Part of a small language model's weights.
Size: vocabulary 2048, 5.74M parameters.
MLP neurons of a small language model. Each row is named by its layer, matrix (up: input weights) and neuron, and shows model dimensions 0-191. Each number is 500 + 40 x the weight over its row's rms, rounded and kept within 0 to 999. Numbers have three digits each.
After each neuron's rows, "fires after" lists the tokens most often just before its 100 highest values on Wikipedia text that the model never trained on. A number after a token or word is its count.

L5.up241:538477565546468497517525522559514475429522505444444486538498488473497441532454515450500496545464424524625506414542518551516472476495501595512453554490498531507548553503475539484476561540544477605537514516537532517467481494526448471487458504543494566476443475486519529501448469544555529529546502491528512522561508515513577542463489458518549506498379548465539422526545513513510466487483483558568560455493461481531500546403453476499469544509438617481487485503430487479513556521539431480487480439553495537441520489503477515490428498494540455480480540448525467496529496467497509530
fires after: " S" 27, "S" 27, "s" 12, "C" 10, " C" 9

L4.up288:515476534528591513497520508503535560490447522506543496544552506486483567474498482579531539463490446538551526492497518497536452508503473520543533471489583513520576551476425504514485489480516433466476489485445474504485521524548521505475550554560531514521453486499554587425491465508516535511501539450518459548535517484444567498475573448515504440416448487457487549554564513535567468473503588496504428564481576494481530503476548536514448520524530588480462455520459573495477488531550543462473447454393532522484437479525484553487495460537605521506457510539550485511475490503499538588
fires after: " F" 30, " Li" 15, " O" 7, "e" 6, " Le" 6, "er" 4

L9.up248:428496491522520476456530540523549475519526526491493540458547453529540466473471509489498501520468534474589535466509489495456516448431515526529547471489505462460523564452532381443465521477525425454542461496569553573531461525513411453540438510533486510560452567458484487459502436510501485508485500525543520464488493489447527543543536450508517541547453523530463479513464458506545521480473495493485581483478520544521519489462526525412498529544419471523478434541534462474438460508501487423551470557469554557494479461493495520434515526471496431578561545499614532579545551518459516557
fires after: " " 42, " co" 12, " C" 8, " de" 7, "G" 4

L10.up56:461500518448515483523479496488490491604482459452540525578463462556502526490560600536514540491469564464502432498549555481438487532500521560482498445465525512498553550519412457487517569487516504566534498484548618521471518520491430397512484518525602482522500498477519541550548517556486488507499531547461479456494567491513532516529568520484528465534529450512437548517523495518531459511482488525510497506542515489471514464450463444455469584611469517506539543531480493513542603490495497514534516447432510459527441587478489478486471492434525465495531447549477560566518504533509470512
fires after: " (19" 28, " 19" 22, "go" 6, " 18" 4

L9.up738:568467516587497499437545470484534517522432581481509472575505519554541488615441478525447546466477451501545439507475451577495545518463526551528492495533469561559555580453546514395560515563433422546486523496483515514455471538488503502534539551491477489549518530475543532445470542477520531539472536509486470454522539471512544471518539489475521432465486501546550440530539473506488444512431459508472501510514488521484497471433552535552541524540557450485480515465534448487411585461480510521526501479488454477491470505556526584468497522527501514474456495439480546489426488443436499482
fires after: "pr" 13, "ri" 10, " sp" 10, " C" 7, "ub" 6, "en" 6

L2.up187:570466520552500513446506506522519446523540504504494590557530404492524499435455563547582538518454491485565507515535497502470474499474501503500508436514605486529514507503476472508488538540482445565512462467506569523538512555547453478576471539552556506528493530512502505482527461470527492506529495515511513509489527424479589537484565568457574494480479471486476489419504478490519498510434515508491540515465523454529551461472539569449427569479494509491488522518451502500464508512527537442521431484433456482431535442476493436368463490472590500464497495575565487575483509483557517558
fires after: " La" 12, " (" 10, "-" 10, " O" 10, " under" 8

L4.up657:450545491556542480499481452519531427446548484462488453483487484534506532495490574454486452469464465513461555467583532594462482458509497551508424522472523489498538543523471499447496501510514520601509436524470493465501400577546444528554465459512537554489524483494513405485453547505499553546530531491523566541506545491473566521497558535470435516527534488535393581514498426488515505462454495539516479534549425501520466488481507538490447467507405543506483502501511455473428460534514539435550525480498465466435484491499483491491468476532464510442464552457497461502522522484528533625
fires after: " was" 23, " pro" 21, " is" 13, " be" 10, " remain" 6

L5.up666:433530476560531564518477449608510459507469491478468538475519522520427495485520539537594460591458557545498545506536471536495510486509558512487483486543582462562465564481488517485509437496531522569483516505533505556462487527573508485458447500496509504526500521543507485505487595485592537547461507479473478391527491484472514506475482532445553466568428470520520482560439531484560471537535466505534610540531504532402487474536521554484486498530510539457465523466454490470496532561559575518503496489483518468465497557423519502479418474476495533437509538465529552466520495476496561542
fires after: "s" 25, " " 10, " S" 8, " \"" 7, " be" 7, " so" 6

L7.up331:467521487446517586544508452552513405519551539476528451492528485535465529570426556538474495526469514535471495504501484491422467489474559540580529528517456547518544553474473527507512415517476473463499530461588489514424473541558507582511505552476583495491477528515534550509566530517522592503468531502450483548565491430454492512476497534470527502559493476474531504476516510503565460555503574544468470537492510486534507475394509477555514550490440483564490471461590521512500460541570606521547481483498443519411429521522502537540459476494502482510466517504458499484497438468495522546
fires after: "\n" 58, "s" 5, " De" 4

L10.up26:456477534518461524536461454513399532505515494508539501443526414514498535522521566448564468485480510489474456551516481516520468484457498512443525509487459496572600528471484449521529482499502535548615483492480497569487529514609490503503481489578524455474487512526487444488508481395490503517554480526510516507486477529507487508449427517516502492497488467503497419534571555553488474463481523503572497525469462433484485493447561507545475499550438566552433531559463478486491496443568574435469592496501522441425509503514544510502519567470576518497521540456564580537504462506433517510
fires after: " Su" 23, " |" 17, "-" 12, "," 8, "i" 4, " and" 4

L4.up699:458431500474547452523439507499572371467494527532484488486490509550505538545410495498470513512442533532547468492485524611484492458483533544542556411523465484536513482489512497457503550511527514452509528493609514537530512564571476571499486475537514485512462494490519557398474465490539480484508509504461492494499484506490514540393488474514556568515533447447474557521527530497539485489541531537508518548522514507541491448433537518562532545530450522537488482493513477490385491585605462491500463493460485487490514485504571456477468470397515431527541483513557457550470531468513501517
fires after: " " 32, "-" 23, "s" 6

L4.up113:497502485515432507494578426452456485464547527486493514464511491436509437495477555503557452620416507472523487482522443577506510492474531495496497459548481504530554488429530490475519446457503452540444527499453511469531476541540446535577466493456532554482500471469503462487498504463547521579517499493515526462496570475503488508524493539459537487490457466562516500508478521563512530518525557484495525538529563521504487579535490513439463457516550568459449562511468475492492511513535476432453431527474400502528513402468548486504426433504565494566507547529633459488576462523478521520
fires after: " " 38, "A" 27, " (" 11, "im" 5, "\n" 4

L4.up450:530445527538479482569492458550501453425511491487509477527515490491541445471467558520506440534466519464532512524543518560481467446493467502555556482463482479508500521460453491520468494495453498483558430542524472509477498539528485406440507569518574572460556509561502496449545490494539569573539590465533536488500454534450517499523491506520504458457480457475540443591531485451462500479535545535596539534449462498499505504399500493521414440458511558431514503498518448512391477467488541471545509496486494564477498487519521483449456466582542540399484564490523566465513506498507485446
fires after: "s" 34, "\n" 8, " S" 7, "S" 5, "e" 5

L9.up455:485510560504574495447586525532540527528526441527556507437585421542510490503507509521467476532428508488501581521561459533488533509476501486555531485575479589576500634449478550499514530548504536553533554381480422512542537539533525487457497525505560504502494535490549450427484508461471521516490466464533515505530506437462538502493472532409542458525499455529503497550491505495486504530491532498557553550427513480452496479487557489502543522504527506513524427510536497567430549532529534451450482499504410499520494519537499534457533439536486518470488506455486511443428504506475538569
fires after: " re" 25, " Re" 13, "n" 9, "li" 9, "en" 8, "ri" 5

L4.up467:548461512514479519522509510591432483524492557507557477492525426498509554538487452546504458549446504475566514514552502507517470457481459465537565500544542530514599486484479508537486481498467475516504544486499531562507528518537547488530533535541547579469502472507462570437566494480511446514515545476574474504483528446541449524539463558421512500514486461461527544522515525485530440562389553510539529472479519428544541595481480504440501531415600460445488546505472449536504492464545473515588420495435470443503531446491507445493493475496540486464510427519468480539545478481454437480
fires after: "A" 23, " W" 11, "F" 11, "B" 10, " F" 9

L9.up552:542468483467563518450559551516497522536457527503532462501630510459423510586535499567460486551450470529492446504434436449505532475534513525469473479512548572448556548438452560540526507537490525450440449469514516493510475540465513571474496486534571520562503506544532533520532520500514521550477535479571529500452510457464495501486530529551519483475516512492530528463536526497498410519449449522452530535548497463495457474555547494457509489585485517518421486529557568569436558539531525498473522477446528535499475510470453614461482468473502492538422507450572512551564485511469519461
fires after: " Re" 22, " de" 11, " Li" 9, "re" 8, " Se" 7

L9.up308:512517556575499486551483506573462477557447460516544503517484523466522428569490459480519512455489444477572469496498481524460505491473529531583546533463540518458594514479472493513519549512549474499590481520548504478439550520589490526506492596539478492539463462469563421485579529580493481486531562509473454479557483464477549520451513478395485488526486502484565467535537474565575503476469547571523541532476549466544539589489588495509423461476519554548471469526475546566450491528568513553543488488488511508467479475470512466462456556440469497494549447512489525514498483504524477508
fires after: " G" 34, "G" 16, "S" 11, "B" 10

L9.up98:500551496552532473495550471518499504460391546449452471525499544526497456423592457566540498487402501572519532468538527556441534473453500557477468470486493522565532490543435505463484545530451472482553479477532544510466510559573440483569503528557466453449517542469519435466495496453514491519528564548479530505470525462481527474488520545471575472483555516564491514560492456509561505553469485467452518518463532400461524498518538550440449503498540519503457512522438460444483470500477507476600584557482471455500506490494488466451494537528482518461386492476503452487548539516538512547
fires after: " " 24, " was" 14, " pro" 13, " con" 6, " he" 5

L4.up342:555514537556470492557548545518507501488525426540454459475552487539472527517523593479515513492478427531519506496509492570510503513460570491560525536468521482504467521515534566466481490434483472486463482497544491487499505565513465508444427579512453559561505485510533477497544520552576460524521457414452501538521483482530517507499422509578513552481534488464485414578535462583477516513515494492552526535555539487607550460457466514498371454525470477529471536486493496512461528484545492529463511457497507514472534448502430510435456448432574592473491488470542465462487558561501521542
fires after: "s" 38, " Se" 17, "\n" 7, "S" 6, " S" 5, "se" 5

L10.up583:513462519452429516489528487570477490570492386507496461505516518545498463479487596498525516554456514517475450490559458502478511597475456509488415517524507435589461522488500492522495468579498468431491518544538533555521522553591493494485477545510498494508510570456484540477534518495521469459491490516551550474478596391453544500476551487477538488494484450463421481503478499528517476477504429445472463565527505486536504473482472554453513463512479534506511573506494548541534558551501477566553542472438546464547541498514522495519504473409487500424500553535546515532492564489501563400
fires after: " (19" 19, "20" 13, "–19" 11, " 19" 10, "–" 7, "p" 6

L7.up316:461520536573507495514518459500463543455546499519468423530515558520475453523496493464560544567486516452542465487587600526490476487530532498491549462531476559554465564455518512439530493529485407507486477495593452562481473538552506513544515557559528499539468520440434519515497474497552464530415539517495507472479526477445474553428497494538511444480548554516506490530485582484505539533474477531545495516418466463523545474407516423499535495568496556540457499518522551612494534509489417517495404438510520478518449440460514443466455496498496500491487479541532477566529480483488531501
fires after: " " 39, " G" 14, "s" 6, " U" 5, " S" 5

L2.up60:517453530548459474479550453523527482561567555477496423566524466533437441591510571489594496605451524456527447487529467553484488495471543500544505468543539531518499524516473475495487524508479468477465422462529547473515454546585507459565530529588503567501555466520551518467570491543585552561502435509542480462511528506439499466512513476516524487429514485444522501522523487490598514491476603525477502462531490510523506505549520501468497551533530519491445577544477510506486504484531485475541438467481470489453425484491539529402450527481513534449465541448517420502511475521474482512
fires after: "\n" 58, " " 8

L4.up640:454540597604496551505465521570440454501442507428459487565492439504459503491524513470535502492463505513550466552443497539535500501514535542442518543535504506456489483567494474446542583488530545463602513521500500503490535537495490476485519471487590531534450495484481501478513538467514573524486585548491494571519504436495558506457533483490558524549433440440517494520505528511604488516480515527467471565522391503529511511453495479530494535588455559477518435455566485501480498463546474519544538493423525502547456510476519437487485480465532568500470410504478510510511489558515498582
fires after: "-" 17, "–20" 12, "y" 10, "w" 10, "it" 5, " W" 5

L4.up589:483540502526540488521536544565435461468455507566475539558574410481533446484510459495558485504496525502504524515491453548489508483508522495513560474498584504576455498478463427450519590502436477553574518517501505497496450534546481461463502496547483467459433456515530508402541484514474558543518449477506532503490514455485546550485498504456577471515456435481453485496541502523586440552459437519518528541488442526579534489506481506457514474539495533441503494484440482524484546494520407486503487419416448478478557461488504501491439495451572453496469508473536607490490498601521468530
fires after: "\n" 47, " (" 10, " \"" 9, "==" 8, "===" 5, "." 5

L7.up226:507468492499487518529499508534476477480523471502516499509474489542519515437463494508541404495509493434487535394522466574466480464523548513551456465520548565470527520442516527470566504501536498418543505575497565480477460536496510507476500540506535572484475480518497493443531576426535497490486508516484535574568499546534470554561513512446510494489503462515468540450490567539476496551479529421512506476459523463480463496509485490437473503584523463559504576546466497552499542489520564446523408496457499505527484401402536512427526498519517536475478529447584531499549371546571524468
fires after: " ca" 25, " Ca" 23, " gr" 10, " V" 8, " Vi" 6, "la" 4

L7.up598:508459478481462527495511537590496503489483472532523473548489461475451523574523500538459458488397530550525520476565450520523537500526438459482529484443527526516581499455497499497466449525472497599524487504514562539458396539468481498534465531577533526529552457545461540464549498469580491577533475527498534476484554464444487497530453491505590453529439507473456512490498481476565487531526507550420551489563569528519530494483504484474558496494502499442481532548469461522519496431608549541423547505559522456462424558513515458525546428509537487534521499522516519538548544462445453501
fires after: "s" 34, " re" 11, " ex" 11, " a" 4

L7.up554:484452536477500495444481518582434497552582481546472501507589511594530471547495441519566533563479502489548556505559515557395484507509445497488455557492509548490474569414526542514519527523575409504511450426488623578525555508564473536528479515529530534536504509507488432505524479510527472528471533444493498612517494529513535480493562453510440469496519467552467512466504489523525510497515441469512495508460531480525491564544532496459473506556563501540475527454494516581488553454564512475532462479484465477491465473428456489494516520466524513454505506489532471576536442512508484559
fires after: " G" 42, "e" 10, " Vi" 9, " V" 6, "ö" 6, " La" 5

L4.up402:483545486535487504488472546532487495578441453498510481539535453546485504487549545490407529571410492484491492428497482465490484477545510482557431493468559582578549497473515453458566499520509566515458501521497572532446528506509479497495570574584512547471531482532523543524498535429537422528546572499587494500496493444490505539501485516504513492531479556452451495462500434549487464518447492569477483506470463554473471562474529528445480459613491454473472494525490449490515585502529520569515563487534528556482431473490426503548511496542465443466427559448510477549488525502499530493
fires after: "\n" 39, " car" 7, " Ro" 5, " Se" 4, "re" 4

L5.up579:489506534493485513483540489556512499523579540520465515452578439483470467515561541474534507557468512553529533489484510520473461413534540462468563562503512536529478495437513489428501477489483470539497455452531559507448458553544385527512488545530576484450468504501453441514567527480501514578512522465461475477580578470545547528515525546509561555478459414547477537546493520519570467526456471562467552510469484483487500490522495546444471484532446457535489519469399502482510469495517445467552466478489487485472507450425492448445454485443509483611503528464445496586506516497446560475
fires after: " (" 28, " " 22, " \"" 10, " met" 6, " un" 4

L4.up556:487491507576521540470461528548449520512478521520499495435442443549520543450544588504505494538440515513441535514511535589408529429560543555530548525533544505492540560500484523543518523521502459535521502455567522569472522539507404490503454512515524518459451438500471468481510561462483473515451559490540543549560510457438485526520496531420542417546428520507474519455536592523537466513450476522543501486513445482479478455446530489417456471493494538484473542543525504562497469567598479524506454465445435498473554516470540490461446523496544452444501517490557488493443513500550505540
fires after: " |" 25, "." 18, "-" 10, " Be" 7, ":" 5, "," 5

L2.up55:519466458497481510503486485509462473519491494474465536523516451478528497531522581458564503535431488541541497503519454498495497503534498502481497496503450487519489519408511435562503567516544536583528557451512482583528530533519438531623516492484498507479523479549533521454485546470504492537512503476503514456516503468514531543430546472523459520488485449432503506568504448472500516523502497488584534548502443451510490485450475527454494509532510580528465491499544518550314557515552540585587531490398460475509488489469438470463433468491513502533458566467544518553524546586502535525
fires after: "-" 64, " un" 6, "/" 5, " Un" 4, " \"" 4, "—" 4

L9.up219:510517543506438533550481506485458488560466567486501543484472441573483459523516468506590500525459502562513515531532465473481566499476508505532557565474571498556444491503506430529484495486477455525496433500530581538479544538452521514576464531444487543498437521519517506498502517462508483495492536506486475421573506548496541485459490554518491469410485533571563532535475474521597451504361517499530485557396439512426530572522507518465467534533444517541490535476438551511474450504494473479468516485519464522509452465453502499432468540502425510500511564591487549514471534448487533503
fires after: " b" 23, "b" 17, " " 9, " (" 8, " tr" 8, " D" 5

L4.up759:534546521486506545482490464585485530508567563455547465546529473573472560541462535565434501548491494556556523441508474523521505453512463470483512465514522512525547503478491545472468496549461457505532515431457557566448489523510512508558498542521532521520506411479496579431543524520553482584458495497553462590482497482471502472565497533513512431505420518544526490534519509514517441521476536481593547536426590503413520511518489463501496493463447414528460530487498563551492467496560531549596451408503478548484510514497545515499481521468465467502443484515528498466559444452539492540
fires after: " mo" 18, " H" 17, "u" 7, "ff" 6, " O" 6

L5.up761:478505450515506551468558496465461481476510534490466481566604534464572478459418540485529470558483527525546550425525492507520504483442543434457499468448509502489532544490474505556516467499484555533498488508444548513451494561523430513492471570530462530460485485535570443442485581475517507464516541420572523502538555467499511516483488545511536444526498448517506466570540476492562473485419464529517510531448438541542483540470531523531410514560535470447520468528423432505420549532515506551495439481466513496531512533509464455473478499492598517488480557498591565465563512555493519534
fires after: "s" 20, "le" 11, " vi" 9, " you" 7, " se" 6, "ne" 6

L2.up54:501438453536503514544468450488468488489436510488464538505505497523495447440516525495520511513415565511526520524588516537425552427503523562541469500482575489551516497442541489563511563484508511486554489507499461526413510515581453497461435495506521532404453529519540482462514587476553550499496559479530440456507534462454516490506510505495528557527512447447505545535477531468544500584499550554559535509489540471478521528489477524436485471525485568503529512481453459554469478585528527484502477524398545468510481456454560515486444472508588452487478542503552456604454548497535545441
fires after: " " 65, " (" 15, " \"" 6, " Un" 4, "—" 4

L5.up713:546519476536472546476429512472448482535546576472572473516514482512523599495549523541481502540392473496524481573588527488473491466462471533515459583466566542543525467451472570520544600516498479524478493467533511557457514547560508502551501554459595422507452519507463516444524498480517487530499536489533539502501534458480499470532510453523534517480456461473545479511536564524478516552424566533600512522500517499488530496518510465470490475477523523509495533451447479540505524487613540536559401447441441558493536534510525561512515503464503498463548503492540454490474490497533570566
fires after: " f" 17, "-" 16, " F" 13, "|" 11, " To" 6, " In" 6

L5.up3:512490562576496581520467467533427516474500520455519480522531467537520476530514520462524487541449489530504455488489545513466410505513502533513518490538538540506571520494521436557513484482437513492534526561555510546458488522564541475516509449486482531512446387513518532449493514502500502576498465568512525460576455537407495509504532435453575497487429486516513484528477575557475489583469455479533546489508565462533580497479505499468491476554511610537421538573493513492447496483601492503485469409477494467485493475466497493552480559445544569472484431504462442511536463471514485556
fires after: " the" 45, "-" 11, " and" 7

L2.up158:523559535521515508499493459548450474448504534538496447571518476489476444494430529481573566600438476545568552493586486474505450492545529559585497470574492500554482465456521498464538530497508454540500473497506491529543429491451498434557527496520550613520528515445544500433493522510524541551542485537528513495502511475517503488449451510556509503500502547454507485505549582466523491526553525590499540462465559526560501453469507548550481507504551496443489555494480527598475517532537516518510436429447448481500475483478538482465475509479531545480479486446481487590537393490461521557
fires after: "'" 89, "\n" 6, "’" 5

L5.up513:521498489473483511496419483545479514608488512511474509514541425492492528558487466518496490497453543465504453439539504509524547491504441536501520513573623495495506483474507501480447521573513506537513541449455509550504522545475479502495501508450549443449532499477481489445423456475487606578527449496561443447522498501472562483502458491509522569564475517497493529449523527513570503549440509606475527513477418480471559543491477547454503465493465506493508476517428530527476519483579549463565500479497439547442547520410517498520503540536485471546529426501511555584528527574505461573
fires after: "." 36, "D" 7, " F" 6, "lect" 5, "me" 5

L10.up690:495510412514487509518531526541461484533528522479438495545514494555457478449472495501528577533522486489537445500531499508540505418473575512511556515484481515450458501450527486475498431494453518522464506428537506518507489554469511482542590455639487474505525555442530532507505448494522556569460555459482489469551504503460480476570486545531525490512481458454492609458507539485463467555469474497547513524404472509497506481475533512497451474456488585491445500513547466508455463512464424522539387495493471519509508405498563549451418490474521559565531461550577483543554497478496508546
fires after: " " 83, "b" 7

L9.up504:497529567580525516540484462597477442535508469488503544493463530520503397503497531502515480527524475517602528506518461544412548451478506601535484606469563463550508541481423543435491524511515540514528431523521624490511533476522435485471529512506501565448481506486475524480562527553497516521518522518442467512516440490508490542499533480463528514500467535488541430498455462490522467492491452519543496492428559492583452549491533563426481525504573533518500492523448518569459452491488455467562484538510492541529465496492569449498417523552472471459507480496553522506462468474451536553
fires after: " S" 46, "S" 14, "A" 9, "G" 4

L5.up287:526427514526535506478464475536455469530520537515520493521579490501532548584515483547491508501469446519517528473518503471494457419473460503568510479425508521490544558485497545438567514516522501513469486467505528496452491510534521528581518541519509569476512477468542571455537541512610464542485449460532469596497506474486571472549520515462510502446483522511510482510459461508542406506385534485578510554453545443527497582495482487475505530475576522516448549475472546477510521521537542550510486501436484525448544463535601498522511519562534579505446523589505416546535445526522507540
fires after: " F" 30, " O" 11, "u" 10, "|" 7, "F" 5, " A" 5

L10.up767:520516491528521472520510543565447454511481468528516497570504467471466445498539535601461482589424468515531491519525502501494528510503576533474573576519501495473511398488402446445518542500422529480496535524499505458487570563459495482540492539528563538517545509520543451505472483481517531481489528468474507541584471518441512542475502531417446516514448428497495546453458424481581441567456461495445507483481470537519487495524497549473482471509391473521452508508562525535493471499462474540570527478548491495480429501465521473515534539471596492422470505487457417497463488452476493549
fires after: " W" 25, "w" 17, "W" 10, " " 8, " w" 7, "f" 5

L9.up394:545558548523512507479565467532434572459467526493458488414461439577546525581530535493500497458494572536535515480540515493417531512511471535499553517509493544519489466394465494564494538505514517526546485509485514488497512508540461441537504476493472512425573514488530536495445521506483489562509560484439503519535560562477480460486469525485434465462511493567498537447465533541493444438516475488515504515472500507382551472519458464414482496588478518470458511503540476578458492459474442509497531487526524420474577482420537434400524559546470532543528489469498543475533553460515492527
fires after: " " 33, " as" 15, " d" 4, " D" 4

L4.up273:461475587436457489522540410474477469497529468524487481559506522501538549556563523476592500524421507434501470491498562500521452555453533531500544471483547518479562493471433514511559550511485487544522490522587505511450417504584509516575457492576493569511495495529533480482540542530523472510531494496524512481476490503433513574439537484475572580464497448431448513538474474442513458532523522501497506523528539466534528512512519509452448472502536474570523491501469561477403501540532430463561420480403515473471522490473530479568487556450562495496555525496591533520489482480491520506
fires after: "\n" 30, "." 12, " K" 8, " " 7, "," 6, "pp" 5

L5.up657:490488524511550546493437484499487513510470519493459552508558487574431550496555517531482478566488556553546527470533458507523414566515522464558532508522503543523544535513491489485570508506512473537512472439569578444539535586563536491538520572501507550527453481482459526462437530442569471496482490553522436553545520521437491472454468605507503515499506489484564497497549457580511462473459474469547578576518522473438529493508530450532455494534523487514486521463449502503503487443450518549479456528426517513523448506504510499514482478447527432501464481452577523489440363463499558489
fires after: "\n" 67, " " 5, " I" 4, "s" 4

L9.up347:460552516515490547471513449478393477528509463485516547457507462565477435549505502490473550473477478483490467435485395516482492510545452459545501441569545498452554525462556466432509485514509487558526469468450518546478534515482519496488418527561485539470508535575528491533492482486482514524484493435478493528529495442412537539471455544497484430460494435515479495546529470475531478581451517533513540584556524503511533505497439437452517522481519498456475486495454484490521487533474589550519500431467573461487475505563556481468544554514467522571495484527564540505456363557484576522
fires after: "," 24, " the" 18, "te" 8, " re" 4, "s" 4

L2.up32:501512588488490550504492483550477502484566533425491453540527455506498472493452604514490522614478546458562420540649470541499467535471548559509567552537525557504485543463531491454555527528550537500548541459539535437502509523552528504593483492469531592465499513501470496481493491464552501547492453501532490535534533456439520498492569516499523547461451491522537521517493532500585447484506486534535448544493470460497583488480526441519506496552458560506443466501510480525498483507543498473525455503464503479480475474498542471435513467436559496487428489481546449514540415550535540529
fires after: "\n" 68, " It" 9, "′" 8

L4.up427:532587464532526555488488469598570536509467532531554465518542507541464484510539526487549470495470496536507521501493524527468470481456441515551524500598501484518510563437517516470490486506513449561562488419566439566508505545555446501459537472501483498502467524514445448478527564551527525509493547525577561444509517472459475539533592535510530463570462469469445538518535494515560511464500466488488455465482489507440546484465524537490478499519586507461497582503532593565486594468521458570593529498518510463499525529568503570439490510443494451502469526499494586494438497534472530490
fires after: " dis" 12, "di" 9, " in" 8, "us" 7, "in" 7, " de" 7

L7.up131:471527590557451491479459455523489486502474520483471492562530468473431504530472438514483528523458401546501535483499481590511405476473510499485490488506497498501571485487540573464570521555566449516490502517505508466459538519561459435529493548542548541510519498529528484438483511469522487582456555478531472532504481468472533518468559525428527537536464491500535467440506554593465518570492556524479570525478497424489543559511508484465429520510517544495444591438453438484476430587515490510470465476445453522510460472499530451450450482448543429526453436475545532506463434487502532514
fires after: "\n" 36, "ed" 15, "e" 12, " G" 6, " " 6, "E" 4

L7.up628:475522521509531531541540529458481452509522559483470551554556481488518446468538607504505481466478497525540510516519447484506497508462594522432490547456581507573512522403432521528490521542428455477553493473506550493473531535508474520533503566517574575562478462560556453501499526580503543471503540443486495503531538427411533504432480487501551470491491511513554425570525481493537540502495408537592502522536527467534506461442509420504485464464478528505477526522498408501446488495513512554493380504441491514522503526485502544491520510466549459480473496575503481544483497512501562549
fires after: "s" 30, " f" 20, " h" 11, "le" 8, " g" 6

L9.up452:517516518518571520555556475545545456526499520581549541435483522521542544525528550597563479499471466532512534518565501526454496398474563540612447412490468527550436526474480456461497546461464497436501484509484551497528547519501480448579541480534478526506565489498497506411547530511530460495476474542470496537453583451487484529456557483433561485470434494528420504502476486475494506568485455505533478522507436471511508465505469516449413464530443447506485488515492489465530529479469472413532498532487451488506498426547554465517467570559527488431441497455503474465502504535470526497
fires after: " " 33, " con" 23, " Pa" 8, " V" 7, " p" 7

L9.up63:525546528529524458387556564490487540485473493539522438518513548519495520512540465490490474486439491499546537508517440517446566487469568521509563512499497554576557515527434433490492468535471458544514440489510505506548485568545447488450506510571568578501580525509516528488524505512497489494504472502458468530493549527480513542522518577478511462500524470454505522500546509461547487586503517411439548553496453503522485469440494415489477519514512434551428581530588486484522513476454430516513426535537470539474436516475483498474498490558514473462411484485604494524452550454502576533
fires after: "\n" 14, "bu" 10, " W" 8, " Bu" 8, " R" 7, " w" 6

L2.up355:520473552516448511511469454530467487526510478514458465562528487490481455540463479482562555607459550443611506496587445505462468558465558515550522465569524518534518482448510435475518527480478553540491474498549486499497485566485495473526430601527517541531524492512487495464547475533546545521538529519561513507530555458479486456481545522508553467488475544417478568542521462458540439507523586547520567529500520487537548528535504511464476533499547539519454578490488539530406522534542460483510484445499462526394442487437519493450440527488491531464447503485511518524500445598449496487
fires after: "\n" 60, "-" 13, " (" 5, " \"" 5

L2.up505:508492488459475508480566536519464468527476493456445567464581377467498492533479575490559526519452470566500439514493520525468474498562613523514518469498532496547461512482444408472514540515518513539563475466522521552503476547519470509490477532534544493474475440482498495435523527486501515537512495395512527511485515442509593531434476505511576487499447477502500495452512497472496458562457483471491527520476509453524541456489522575411475512532536539577545458453477495607481505473544488497460442470434507495412556520481500455445460446494556457458521594495507514512470491519482586523
fires after: "-" 23, " (" 22, " \"" 14, "'" 14, " un" 6, " " 6

L4.up688:494549451529506552533503450536443513516495559469518528521514491542561585505498523566468538499433507517527520506559466511424541482514551557504551461611539474489534518453470500556513469523536426416523544465567498566501547523501467476457467477489471502448542529458487510508568462458500534553543521472490500527480458458445542527522500509459494552496426468399488543456493524443597440531398562541480570522539525546499513501457459490438488542482477546503496547535502500542519562516522450558544536486502473472507510449429470461552535487536466510433456441506540474526465463419532514506
fires after: " (" 23, "." 16, "," 9, "M" 6, " L" 4, " O" 4

L4.up381:520457531517547546463493486555467563488480541488469512522500483513439559495603506504535470544464533522506525514485502536473398480495488500557518487543623485582572559460482514482539476491522420540476479522531482567450527533523446475539455533585569524523461490526446425474586499512545491535505478458483530523449537487449492449505519509564508492507474526446505559506500492525502431600492528526520474497545569440562496559513486492431466504517508551493437497523451540518495515499547485523522485427433463567487485486386492499495490472480493459559476537511450500580507462566528534552
fires after: "," 24, "\n" 22, "." 19, " and" 4, " so" 4, "-" 4

L5.up149:548438531546466465512516530519497537447491458486468516595559487495480454475493472490507519519453437511557534484578524476503512549516438504552502501537468472439488556484496514447494503506489550572557455523580516461492531557520453468450440539509486531509522499440550457456544503566478536526520583508505440509502505550527511529428549490502571479466426456481495486565477484589476498544485560516529547510462511399545482448451532548554494438507470584543492487516535546523409566493604502525503445450480464540467495524481498518429481497471573518426506483523554499493512549538469569522
fires after: "L" 14, " S" 14, "s" 12, "S" 12, "G" 6, " La" 6

L2.up551:510486495493491535513490450506486523462509512526476501505522511500448490537550546469570449583434515423513524491592470544479530477505591515542614435532506474527538517500453442544597506494554434491457452530537589501483476525508452480501508523529548591470494461509518505465562484533513574530496508471559569443503488450460567528422514513433583523474433450512493501520503512495500503531443523519509592492463509490489604529494502525470439444512510506491445463499473499471495508514527527545488484462450462483515445434478604450447452544478528497516453582485536519543500524541517541507
fires after: " (" 47, " " 37, " \"" 6, "\n" 4